{"hidden_size": 768, "num_key_value_heads": 4, "head_dim": 128, "positions": "learned", "tie_word_embeddings": false, "init_std_down": 0.00557, "lr_mult_qkv": 0.4, "lr_mult_up": 1.21, "lr_head": 0.00372, "final_lr_fraction": 0.05, "batch_tokens": 65536}
MLP neurons of a small language model. Each row is named by its layer, matrix (up: input weights) and neuron, and shows model dimensions 528-591. Each number is 128 + 24 x the weight over its row's rms, rounded and kept within 0 to 255.
A block is one neuron, or neurons of one layer that tend to fire together. Before each block is what it responds to, as a language model described it from the Wikipedia text at the highest values.

Structured field labels
L2.up248 [134 114 131 125 131 152  91 127 133 128 150 121 141 133 124  93 140 139 162 144 142 174  95 138 110 150 174 128  86 124 126 128 142 141  87 112 145 142  96 128 161  49 121 159 153 123 126 106 126  72 109 111 136 125 140 156  99 119 145 129 105 132 134 151]
L2.up457 [145 100 110 108 122 135 119 136 107 134 124 105 153 129 129 127 146 111 108 132 110 118 160 129 130 146 149 108 147 127 109 139 116 151 134 149 115 140 131 111 135 103  92 143 115 173 146 116 137  58 175 140 118 144 137 143 160 130 146 105 139 130 131 114]
L2.up538 [ 74 132 159 140 149 139 101 175 183 129 178  89 182 151 131 113 113  97 138 110 146 136 155 131  90 104 158 111 150 149 128 152  85 153 126 108 117 148 123 103  92 105 122 156  89 140 104 104 151 119 132 130 126 138 134 155 132 118 135 114 125 124 124 135]
L2.up808 [143 129 109 141 133 136 145 162 149 150 150 150 165 131 143 110 170 152 110 105 135 134  97 172  87  97 134 121 136 130 101 142 103 160 130  97 110 144 165 105 112  71 153 139 183 115 146 122 142 109 168 145  92  90 145 143 148 109 147 113 102  73 109  97]
L2.up868 [ 89 139 129 128 140 170 174 118 110 178 135 103 139 102 101 107 167 120 130 110 135  90 156 122 140  80 136 150  96 138 105 126 129 142 140  99 131 154 124  81 110 122 154 119 110 140 103 141 143 141 123 147 158 110 124 173 127 136 158  99 115 129 112  83]
L2.up951 [130  88  76 118 164 130 108 147 130 147 153 132 165 107  59 107 112 100 151 110 143 173 147 111 151 142 121 135 138 123  79 135 165 141 107 153 130 167 123 116 131  98 105 172 114 149 116  93 154 127 130  95 141 136 135 133 114 121 134 142 137 112 125 123]
L2.up1106 [166 141  82 119 119 111 115 165 136 154 193 125 151 150 128 107 130 107 118 133 142 129 115 165 135  91 143 122 117 161  77 113 103 110 132 111 145 117 140 149 139  91  93 121 136 130 177 155 142  96 167 118 114 122 134 111 133 111 113 138 117 143 145  85]
L2.up1575 [111 117 174 146 141 168 142 155  97 120 162 119 166 116 101 103 117 120 111 103 133  77 121 146 136  56 117 117 131 113 144 129 106 160 129 144  81 116 141  98  85 121 120 133 117 146  98  93 125 123 154 141  80 143 134 131 116 128  94 116 113 133 144 154]
L2.up1859 [ 90 135 165  84 104 152 126 113 151 143 161 113 138 141 160 101 122 120 106 106 144 104 114 140 115  92 140 113 119 162 150 144 101 122 142 116 157 144 141  82  92 147 146 114 102 159 114  88 116 114 123 124  91 146 145 114  90 123 133 115 130 153 129 145]
L2.up2033 [127 144 138 133 158 115 143 137 169 127 162 159 179 134  99  94 141 117 136 124 108 130 148 177  64  96 161 109 155 118 121 173 111 184 128 152 125 135 128  71  90  88 153 112 130  96 130 119 156 124 148 160 102 118 164 173 140 112 173 117 113 138  89 111]
L2.up2477 [113  78 135 136 177 128 121 141 117 122 162 152 151 125 117 136 137 109 123 119 142 129 138 141 105 109 131 136 114 142 102 135 117 102 118 170 145 158 123 102 112  97 126 177  96 152 125 131 162 116 185 101 125 114 126 133 133 123 114 124 110 155 124 167]
L2.up2649 [ 99 155 153 125 191 148 109 145 126 131 165  85 142 129 102  77 124 126 125 119  95 100 148 151  97 132 137 145 114 113 143 138 138 136 132 156 154 118  87  94 135 102 106 172 116  94 117 124 134 113 150 140 116 136 139 145 136 132 139 143  73 159 128 138]
L2.up2793 [118  89  97 143 159 127 129 123 108 128 144  99 142 101 110 109 179 123 130 105 118 169 138 120 117 137 113 122 135 140  98 163 157 131 110 168 123 148  89  86 115  91  95 165 140 150  99 101 140  87 167 112 108 142 128 133 158 110 159 144 129 156 111 108]
L2.up3088 [131 122 124 112 155  96 119 165 135 104 186 170 148 154 117  72 120 150 123 120 135 127 134 143 134 111 130 130 122 121  64 140 110 137 137 146  92 138  59 121 101 107 147 175 107 107 134 111 109 129 121 130 116 119 140 132 145 110 117 133 141 126  96 121]
L2.up3095 [143  91  92 122 125 132 121 142 127 107 164 141 184 148  62  78 137  95  92 113 140 136 137 161  97 109 159  86  97 135  79 133 120 146 137 141 142 141 123 134  95  92 147 188 146 125 157  90 146 142 141 134 125 125 143 139 121  98 129 121  85 137 134 134]
L2.up3995 [152 128  98  90 106 138 107 125 137 132 159 130 150 153 112 124 145 169 142  73 117 160 115 136 110 136 110 134 138 138 121 177 122 128 136 139  78 100 116 101 133  94  74 100  83 132 137 137 125 113 147 104 101 116 135 146 142 122 146 126 127 161  96  97]

Table summary-row separators
L5.up1389 [134 104 148 139 123 146 113 136 109 141 116 112 186 103 146 133 115 123 126  99 168 112 138 135 137 113 137 147 101 110 117 144 123 113 145 134 174  88 114 132 128 117  87 107 156 132 108 182 160 132 160 160 153 146 140 113 155 115 115 125 158 159 162 146]
L5.up2591 [106 134 139 108 159 126 136 164  64 137 128 134 159 118  99 121 129 138 133 123 157 151 165 137 166 170 146 118 139 135 126  99 125 141 132 119 151 148 157 128 140 119 104  91 124 113 156 113 151 113 161 137 124 135 111 142 118 159 111 113 125  96 131 154]
L5.up2841 [109 102  83 172 145 145 120 137  92 132 145 153 139 129 141 128 136 145 119  86 134 114 131 116 136 137 133 143 113 167 143 138 116  96 164 133 115 130 110 147 103 134  83 163 177 106 190  83 127 114 151 111 139  99 134 138 138 106 127 155 153 111 152 162]
L5.up3608 [102 118 112 118 153 169 130 179 107 170  97 170 142 119 147 117 123  90 125 113 143 175 160 137 102  97 117 135 162 167 152 136 131 150 176 110 163 175 132 113  95 142 172 147 193  74  88 106 109 125 123 149 179 139 129 146 130 144 132  90 130  84 153 120]

Birth years in biographies
L2.up177 [135 126 125 153 140 137 123 112  75 119 162 137 143 143 100 122 147 159 123 112 194 152 125 124 142 163 118 154 120 120 121 145  96 128 119 138 138 150 107 138 116  73 135  96 135 130 110 135 132 114  95 117 168  92 127 136 140 125 127 133 120 167 150 113]
L2.up656 [145 103 109 156 132 113 130 126 124 133 131 103 117  89 109 148 121 129 163 129 115 101 135 111 128 168 145 129  83 137 146 145 116 145 175 111 150 121 135  77 182  98  65 127 147 158 170 156 147 136 153 114  95  97 125 127 117 133 129 103  86 139 131 185]
L2.up921 [ 92 118 162 134 125 155 134 147 176 123 144 143 140 128 123 118 140  90 133 134 111 127 140 146  87  96 159 107 104 138 164 155  85 143  80 126  78 141 115  96 105 106  86 204 142 102  98 182 116 104 148 160 104 124 152 186 118 122 153 104 128 104 132 145]
L2.up1019 [123 124 123 137 105 138 137 141 140 157 140 108 130 150 118  72 111 110 113  85 167 114 105 132 103 116 139 160 135 159 119 147 165 160 124 130 125 140 124 104 132  83 157 146 143  99 103 101 123  88 149 133 102 120 138 123 125 128 101 125 113 105 113 131]
L2.up1027 [113 118 130 158 148 126 112 155 148 111 189 139 143 131  93 128 121 109 132 124 120 122 107 127 132 162 133 135 168 139  99 147 132 151  96 109  85 127 142 125 109  89 145 137 111 136 110 130 137 110 132 121 123 103 141 125 135 128 129  96 118 147 125 120]
L2.up1073 [140 142 155 111 181 124 104 132 163 157 166 134 151 173 107 107 139 164 139 117 136 148 115 134  98  72 144 145 116 139 148 137  72 134  89 119 131 171  93 112 113 124 138 135 146 104 138  95 135 121  86  94 123 109 140 136 162 110 100 116 101 144 117 100]
L2.up1942 [176  58 145  79  90 119 113 144 124 113 130 186 153 145 119 118 150 148 105 123 134 160  98 141 135 104 101 157 115 138  86 102 138 101 110 111 168 163  98 164  87 101 169 110  99 118 115  92 135  75 137 118 123 136 121 142 126 122 115 125 129  81 120 126]
L2.up2312 [151 135 137 136  94 164 150 221 124 119 135 160 149 120  97 106 119 119 143  94 148 106 153 140 122 118 141 106 148 135  98 129 126 143 112 144 121 170 178  87 173 157 146 190  55 103 110 130 137  88 152 115  99 159 140 166 181 125  94 105  96 126 112 144]
L2.up2954 [ 94  97 114 102 135 112 140 156 125 138 195 140 100 157 114  85 135 128 103 115 192 161 120 137 119 135 108 124 101 117 141 152 146 116 135 125 145 145 117 127 101 133 177 134  92  99 115 121 123  95 136  99 117  94 139 168 140 105 124 122 110 164 108  83]
L2.up3078 [130 125 121 115 143 157 143 138 163 128 175 109 150 139 103 120 145 115  96 111 181 113 123 141 116  38 110 130 159 149 147 120 124 144 158 108 157 136 171 140  89 125 100 108 149 134  98 124 140  92 115 151 138 100 138 117 151 113 152 131 128 140 124  94]
L2.up3385 [114 100 126 150 121 130 149 160  94 134 114 151 166 131 120  92 146 112 134 106 121 120 126 125  97 123 135 141 159 133  78  96 126 143  65 143 130 137 124  74 149  98 151 189 134  99 156 141 118 137 158 145 133 106 138 169 188 125 139 125  97 111 104 133]
L2.up3386 [106 119  98 155 103  96 117 157 135 149 126 113 122 126 137 130 131 114 136 120 118 112  95 127 124 132 119 153  92 106 118 154 169 126 132  96 141 130 120  85 152 116 145 131 103 114 184 114 161 137 165 135 118  99 135 146 133 118 138  92 111 134 143 167]
L2.up3497 [109 100 114 107 148 108 129 126 161 132 134 115 119 153 114 113 130  98 137  96 109 137 109 129 117 159 122 135 106 148 129 144 128 124 106 100 141 133 141  58 152 120 141 156 153 125 161 112 158  92 139 136 107  87 151 157 144 120 139  94 120 155 117 145]
L2.up3521 [152  79 105  77 106 109  96 144 105 132 182 164 181 151 104 122 121 172 114 117 134 145  90 147 126  90 119 126 130 125 114 132 110 125 132 120 147 159 135 110  36 113 137 115 100 119 111  89 159 144 153  89 108 144 135 140 125 104  86 139  86 132 101 113]
L2.up4202 [ 78  85 162 120 188 150 110 167 152 107 172 150 144 179  54  96 120 147 146 136 154 142 108 134 114 177 116 119 146 134 129 141 164 130 151 120 131 131 129  74 118 104 101 168 127  93 157 107 134 113 140 102 121 123 144 157 138 107 145 109 115 155 127 121]
L2.up4307 [ 99 139 145 112 107 131  91 138 138 135 156 135 143 119 106 121 129 106 117 113 123 131 145 111  92 117 140 142 154 148  90 138 129 139 100 161 149 207 135  82 107 112 119 191 133 106 121 125  95 111 149 121 130 125 131 128 179 127 126 120 123 168 134  94]

Coordinate hemisphere letters
L5.up193 [104 108 114 128 105 137 149 155 159 102 149 122 134 158 106 108 126 111 115  35 121  87 141 128 113 100 130 138 145  76  92 116 115 135  93 191 154 125 142  81 159 116  92 151 100 156 146 113 127 175 127 143  90 125 106 115 155 118 135 160 125 113  76  92]
L5.up2438 [109 109  93 138 114 132 166 134 102 149 155 129 152 124 120  77 163 136 111  98 156 155 103 132 145 134  97 122  92 131 135 133  94 124 129 156 146 102  89 115 143 101 146 115 148  79 142 114 128 159 132 186 126 132 103 127 129 115 159 112 139 167 134 100]
L5.up2576 [117 145  79 139 123 140 151 123 140 129 124 112 137 103 132 111 143 114  91  99 151 123 103 127 122 116 122 123 128 119  91 134 178 116 133 136 111 101 119  89  94 118 111 135 180 115 101 105 154 134 120 126  76  97 126 155 150 107 124 118 111 118 103 128]
L5.up2865 [124 152  71 151 100 118 128 143 128 188 110  83 115 104 125 112 157 116  73 103 120 114 163 128 116 144 119 120 139 137 116 156 135 116 117 196 113 112 106 140 122 125 136 153 135 148 116 134 137 105 126 135  95 101 101 145 127 119 106 134  84 108 119 106]

Infobox field labels
L6.up3275 [108 154 113 130 126 162 109 162 138 152 169 115 134 124 130 118 153  41  75  87 161 140 131 117 132  97 192 116 116 177  80 155 145 154 186 150 104 101 123 127 153 107 103 136 121 113 119 158 136 120 108 136 129 139 113 130 112 118 126 112 149 119 110 190]

Structured-list separators near years
L6.up2003 [131  64 107  99 133 119 142 139  77 111 155 155 169 115 117 109 144 136 135  94 131 126 138 121 106 135 129 111 104 119 125  70 102 143 164 118 138 138 157 144 136 131 116 125 134 131  92 131 159 138 199 135  95 128  84 113 100 128 118 137 140 165 124 100]

Infobox and table fields
L2.up208 [104  86 101 101 138 135 153 125 124 148 127  90 150 142  96  69 147 115 129  68 114  88 170 152  88 123 134 106 144 136 104 121  86 140 166 115  70 209 111  94 142 140 127 128 149 146 150 108 131 164 142 135 103 150 128 126 150 114 156 123 120 109 140 114]
L2.up486 [111 103  97 137 130 125 116 160 117 140 127 123 160 126 139 125 163 149 131  94 136  78 122 154 117  75 152 140 129 148 119 136  79 131 130 152  94 167 149 142  95 140 130 113 118 160 102 127 149  95 117 147 101 120 128 109 155 126 141  91  90 124  99 110]
L2.up1056 [168 123 103 173 123  97 130 137 151 152 135 128 135 145 156  78 110 110 131 109 177 136 121 108 132  80 131 125 145 121 104 118 122 144 108 139 118 104  90 116  72 129 152 185 118 138 101 134 148 108 171 159  96 125 149 129 129 111 110  98 120 169 114 104]
L2.up1346 [132 120 104 129 154 147 130 128 141 162 159 123 149 125  37  66 134 160 123  83 128 133 148 143 100  98 151 164 123 140 116 124 114 142 149  99  87 121  90 105 132  85 104 152 148  81 131 114 130 135 131 131  79 119 126 115 144 121 144 109 149 137 134  98]
L2.up1603 [158 139  91 180  99 153 107 139 103 115 127  91 171 115 125 115 132 146 112  65 140 103 102 127 112 174 137 109 145 129 126 156 107 155 121 138  97 143 155  93 105 110 128 108 164 157 134  86 134 101 122 150  81 132 139  99 161 104 135  83 123  98 117 132]
L2.up1656 [147  65 111 150 177 117 146 172 153 136 120 158 166 112 128 101 139 146  95  68 146  88 109 127 118  77 161 102 121 137 122 148  98 142 111 136 139 166 120 136 109 103 171 136 121 114 115 120 146 108 151 165 102 131 146 146 120 119 109  84 157 134 128 110]
L2.up1689 [105 136 149 152 153 111  98 137 156 148 123 139 154 147  80 107 140 160 122  67 175 118 144  72 120 108 115 133 133 146 140 139  87 110 128 121 136 136 137 140 135  80 132 164 116 141 130 161 163 113 107 140  96 129 124 151 135 149  99 111  91 127 100 150]
L2.up2336 [ 74 157 152 158 147 128 141 175 172 127 163 129 172  86 112 101 135 135 127  85 133 165 146 123 112 144 131 115 165 158 139 152 147 137 135 129 140 162 135 146 177 128 103  80  98 112 131 111 143  97 135 160 136 124 144 158 155 113 148 101 146 153 118 109]
L2.up2410 [ 74 128 119 122 127 124 124 139 118 130 147  80 156 138 109 117 133  90 124 129 110 137 143 134  95  67 130 127 113 154 111 135 136 148 124 139 127 139  81 140 169 131  88 173  95 114 101  97 145 128 140 130 116 135 144 124 164 121 125 146 163 146 103 120]
L2.up2455 [106 125 103 182 144  99 123 140  85 144 154  91 137 133 114 115 116 167 156 108 137  97 104 149 110 162 137 140 110 142  78 166 131 142 152  95  56 166 128  90 102 117  99 119 155 175 122 118 152 124 106 133 106  77 126 115 170 127 126  95  99  92 148 153]
L2.up2744 [ 98 154 105 138 172 130 125 119  97 140 154  86 149 149  74  94 154 119 161 101 126 109 162 145 105 145 136 130 167 125  96 136 104 136 103 136 113 133  96  88 102 111 122 181 167 113 143 126 156 113 125 138 136 130 141 156 157 132 143 130 145 158 110 141]
L2.up2961 [128 141 119 122 127 107 162 147 116 149 148 110 155 104 149  81 116 107 127  95 132 138 114 113 113 107 156 147 125 124 101 138 151 132  91 151 143 135 120 115  73 114 164 142 155  89 112 133 148  83 147 167 128 138 148 158 137 114 116 132 126 123 108 168]
L2.up3199 [ 88 117 123 101 115 160 119 166 117 142 143 106 133 111 138 118 126 135 112 104 148  99 117 149 106  67 135 146 136 106  88 144 131 123 126 153 135 133 126 133 113 161 104 162 102 140 115 109 142 122 151 111 121 132 133 195 178 134  93 136 108 147 136  80]
L2.up3542 [ 81 108  98 137 114  98 149 107  88 109 153 129 139 133 126 114 127  97 144 104 152 131 123 141 116 165 144 132 110 128 106 151 126 132  99 124 139 116  84 130 158  77 140 166 145 140 124 123 147 116 110 176  87 121 136 137 133 111 135 181 129 132 132 109]
L2.up4378 [162 131 114 191 118 108 106 139 177 180 108 117 191 136  83 100 121 144  94  68 181  94 128 129  96  79 135 134 128 110 142 164 118 124 111 136 142 156 130  93 133 113 110  96 167 102 186  89 136 108 141 154  58 110 120 124 155 113 111 116 127 147 121 130]
L2.up4571 [151  81 124 114 110 136 134 188 158 112 118 156 182 117 148  89 139 160 122  93 134  77 102 124 119 136 125 109 159 121 115 131  97 129  92 117 154 151 135 142 108 127 169 105 165  90 159 100 116 100 140 162  94 141 129 139 130 114 123 124 135 152 147 139]

Year numbers in citations
L6.up940 [108 139 118 115 168 122 139 197 165 167 158 108 149 126 116 114 119 102 134 131 158 146 128 134 109 143 106 131 128 169 128 132 136 118 118 152 162 175 151 161 142 136 124 151 128 140 154 109  91 132 131 106 131 134 128 149 137 104 118  99 140 157  91 136]

University education context
L6.up3260 [138 107  85 141 173 118 143 145 119 138  83 102 153 125 103 127 156 124 155  99 118 123 176 153 102  96 124 164  91 124  90  84 164 125 142 163 127 105  76 123 128  98 117 136 116 129 159 127 149  96 127 116 123 128 118 111 151 106 119 107 145 193 130 115]

Infobox list field labels
L2.up104 [145 132 133 109 115 155 104 135 106 132 128  90 145 127 123 112 158 113 123 117 135 147 155 143 133 110 141 116 103 178 155 129 100 151  73 141 104 124 130  81 128 121 107 159  93 131 126 157 122 101 128 144 120 146 132 164 175 145 132 154 130 120 147 120]
L2.up147 [122 135 148 176 135 132 129 164 129 127 149 124 143 135 123 128 166 127 152 116 124  84 108 150 114 113 103 118  95  88 131 175  33 141  83 127 125 141  99 133 126  97  94 135 155 145 108 131 150  63 127 116  71 125 146 161 146 124 142 121 141 129 110 116]
L2.up305 [131 161 101 149 105  85 119 134 137 151 177 161 142 118 116 108 124  93 120 132 129 130 106 150 118 110 130 165  87 153 124 155 154 130 114 113  59 131 118  94 111 114  90 119 152 147 114 136 125 124 129 157  50 128 137 126 131 128 131 127 129 150 164 111]
L2.up342 [118 107 139 163  67 144 126 149 157 123 144  73 157 149 103  96 125 116 147 108 137 114 118 145 140 112 143 124 133 124 124 106 139 137 120 156 118 149 112  40 113  91  83 152 164 139  97 137 178 144 169  90 107 123 140 153 126 113 117 120 129 184 130 157]
L2.up368 [162 119 121 150 118 170 129 136 163 162 165 111 139  95 106 127 126 102 116 128 135 143 124 133 141 105 120 112 148 147 147 158 115 114 131 140 130 152 140 119 104 118 123 121 125 150 134 164 163  85 121 174 123 113 143 147 143 122 126 161 104 137 113 152]
L2.up515 [ 93  72 144 156 103 105 116 208 141 128 136 154 159 123 113 102 101 184 140  80 157 106 128 160 119  93 108 119 112 110 139 139  93 146  96 112 136 192 121 107 124 113 155  99 129 124 116 150 164 130 145 136  90 149 126 160 131 121 113  97 121 145 112 127]
L2.up1588 [116 116 109 151 136  84 115 151  69 133 137 123 164 158  50  71 114 124 137 102 127 137 124 130 128 113 134  93 117 123  88 139  71 135 157 124  73 120 119 128 105  81  89 111 108 155 107 120 167 133 136 149 125 110 132 115 142 106 123 124 124 108 104  82]
L2.up1791 [ 95  88 107 105  74 134 150 110 163 119 143 103 135 141 130  73  97  93 113  84 106  81 149 124 100  84 145 143 120 128 127 127 136 143  90 140 116 146 129 123 108 101 102 143 134 136 126 138 135  42 128 157 121 132 138 150 147 109 150 122  95 152 100  83]
L2.up1871 [126 112 107 154 170  96 133 163 142 112 122  96 131 177 121 103 154 123 109 123 132  87 141 144 119  81 151 121 103 130 150 159 117 137 131 145 133 135 135  95  97 141 131 148 143  80 118  97 127 128 158 126  88 116 146 139 145 124 128  93 113 132 167  91]
L2.up2067 [110 126 143 104 128 159  81 148  92  90 148 105 142 152 146 107 122  72 124 114 123  67 114 137 126 146 128 128  83 131 104 147 117 125 113 147 130 130 130  94  63  96 128 122 109 142 116 109 158 139 142 142 126 128 153 110 148 128 143 125 159 143 138 140]
L2.up2608 [122 120 148 102 166 147 123 166 109 116 122 132 146 113  98 122 124 107 143  92 127 153 142 132 121 153 155 124 138 128 117 116 134 150  95 167 123 119 126 106  99  93 144 144 164 141 119 137 151  63 134 154 134 112 140 205 125 116 124 136  88 120 132 142]
L2.up2754 [164 121  81 132 136 174 139 112  96 133 142  96 121 148 126  95 125  81 119 104 123 115 110 145  99 124 154 137 120 110 103 146  84 149  59 123  99 162 105 139 109  75 130 168 156 126 120 107 149 119 122 143  69 141 142 142 172 127 136 134 121 141 137 101]
L2.up3629 [130 121 106 115 118 122 135 152 106 132  93 157 137 139 127  65 134 105 113  72 133 143 120 131 133  86 121 122 151 144  44 134 137 140 108 148 103 136 109  92 138 109 174 161 108  76 154 114 132 105 140 120 141 132 150 103 149 107  97 128 112 109 107 146]
L2.up4427 [158 103 124 146 136 132  96 153 133 108 147 148 152 130 104  98 122 160 145 102 153  94  77 134  91 134 143 109 117 118 100 125 139 110 131 142 110 169  78  90 156  80 127 146 106 122 139 133 146 121 134 116 123 106 145 133 124 121 122 140 139 168 104 176]
L2.up4533 [149 120 117 115 180 126 133 140 157 137 168 109 166  84 114 121 109 148 122 119 138 123 120 140 135 136 134 140  88 147  95 119 127 131 166 114 146 139 113 121 118  99  86 133  79 171 130 134 133 153 154 113  89 159 132 106 114 126 110 142 126 130 172 118]
L2.up4564 [146 117 104 105 146 121 130 150 145 131 147 152 181 158 112 112 146 142 126 114 151 139 116 174  75 106 149 100 133 122 137 132 117 159 130 125 170 143 118 116 109 102 147 114 136 108 103  83 153 112 172 147 114 122 166 131 142 110 137 118  65 147  94  90]

Year after date
L5.up174 [167 107 123  99 103 115 125 178 122 113 133 120 137 115 142 121 126 150 150 123 137 118 137 134 118 150 126 131  98 145 117 144 135 138 118 174 157 113 148 112 148 108 125 160 107  62  97 112 144 114 137 134 114 126 110 136 139 155  94 137 148 166 131 103]
L5.up763 [121 153 130 127 124 103 125 187 169 142 145 102 155 119 136 116 157 124 126 122 160 142 108 146 108  99 156 139 154 177  80 154 112 106 132  97 103 127 139 119 122 131 119 140 104 111 161 136 103 133 103 146 136 117  89 124 122 124 120 138 135  98 137 145]
L5.up1124 [111 119 124 144 104 154 132 124 171 151 161 119 154  99 127 120 137 137 112  88 160 161 130 146 119 140 123 105 124  95 137 134 154 146 110 160  98 183 137 128 193 114 162 107 106  82 109 153 119 121 138 127 132 135 125 147 138 136  95 124 118  99 143 139]
L5.up2688 [111  94 106 142  76 131 134 124 118 131 146 110 121  76 107  88 122 138 142 144 165 155 160 128 137 140 107 144  95 118  91 132 153 125 128 132 127 127 170 126 167 119  99 113 161 110 119 134 138 148 135 148 156 127 114 145 141 136 125 110  91 130  99 113]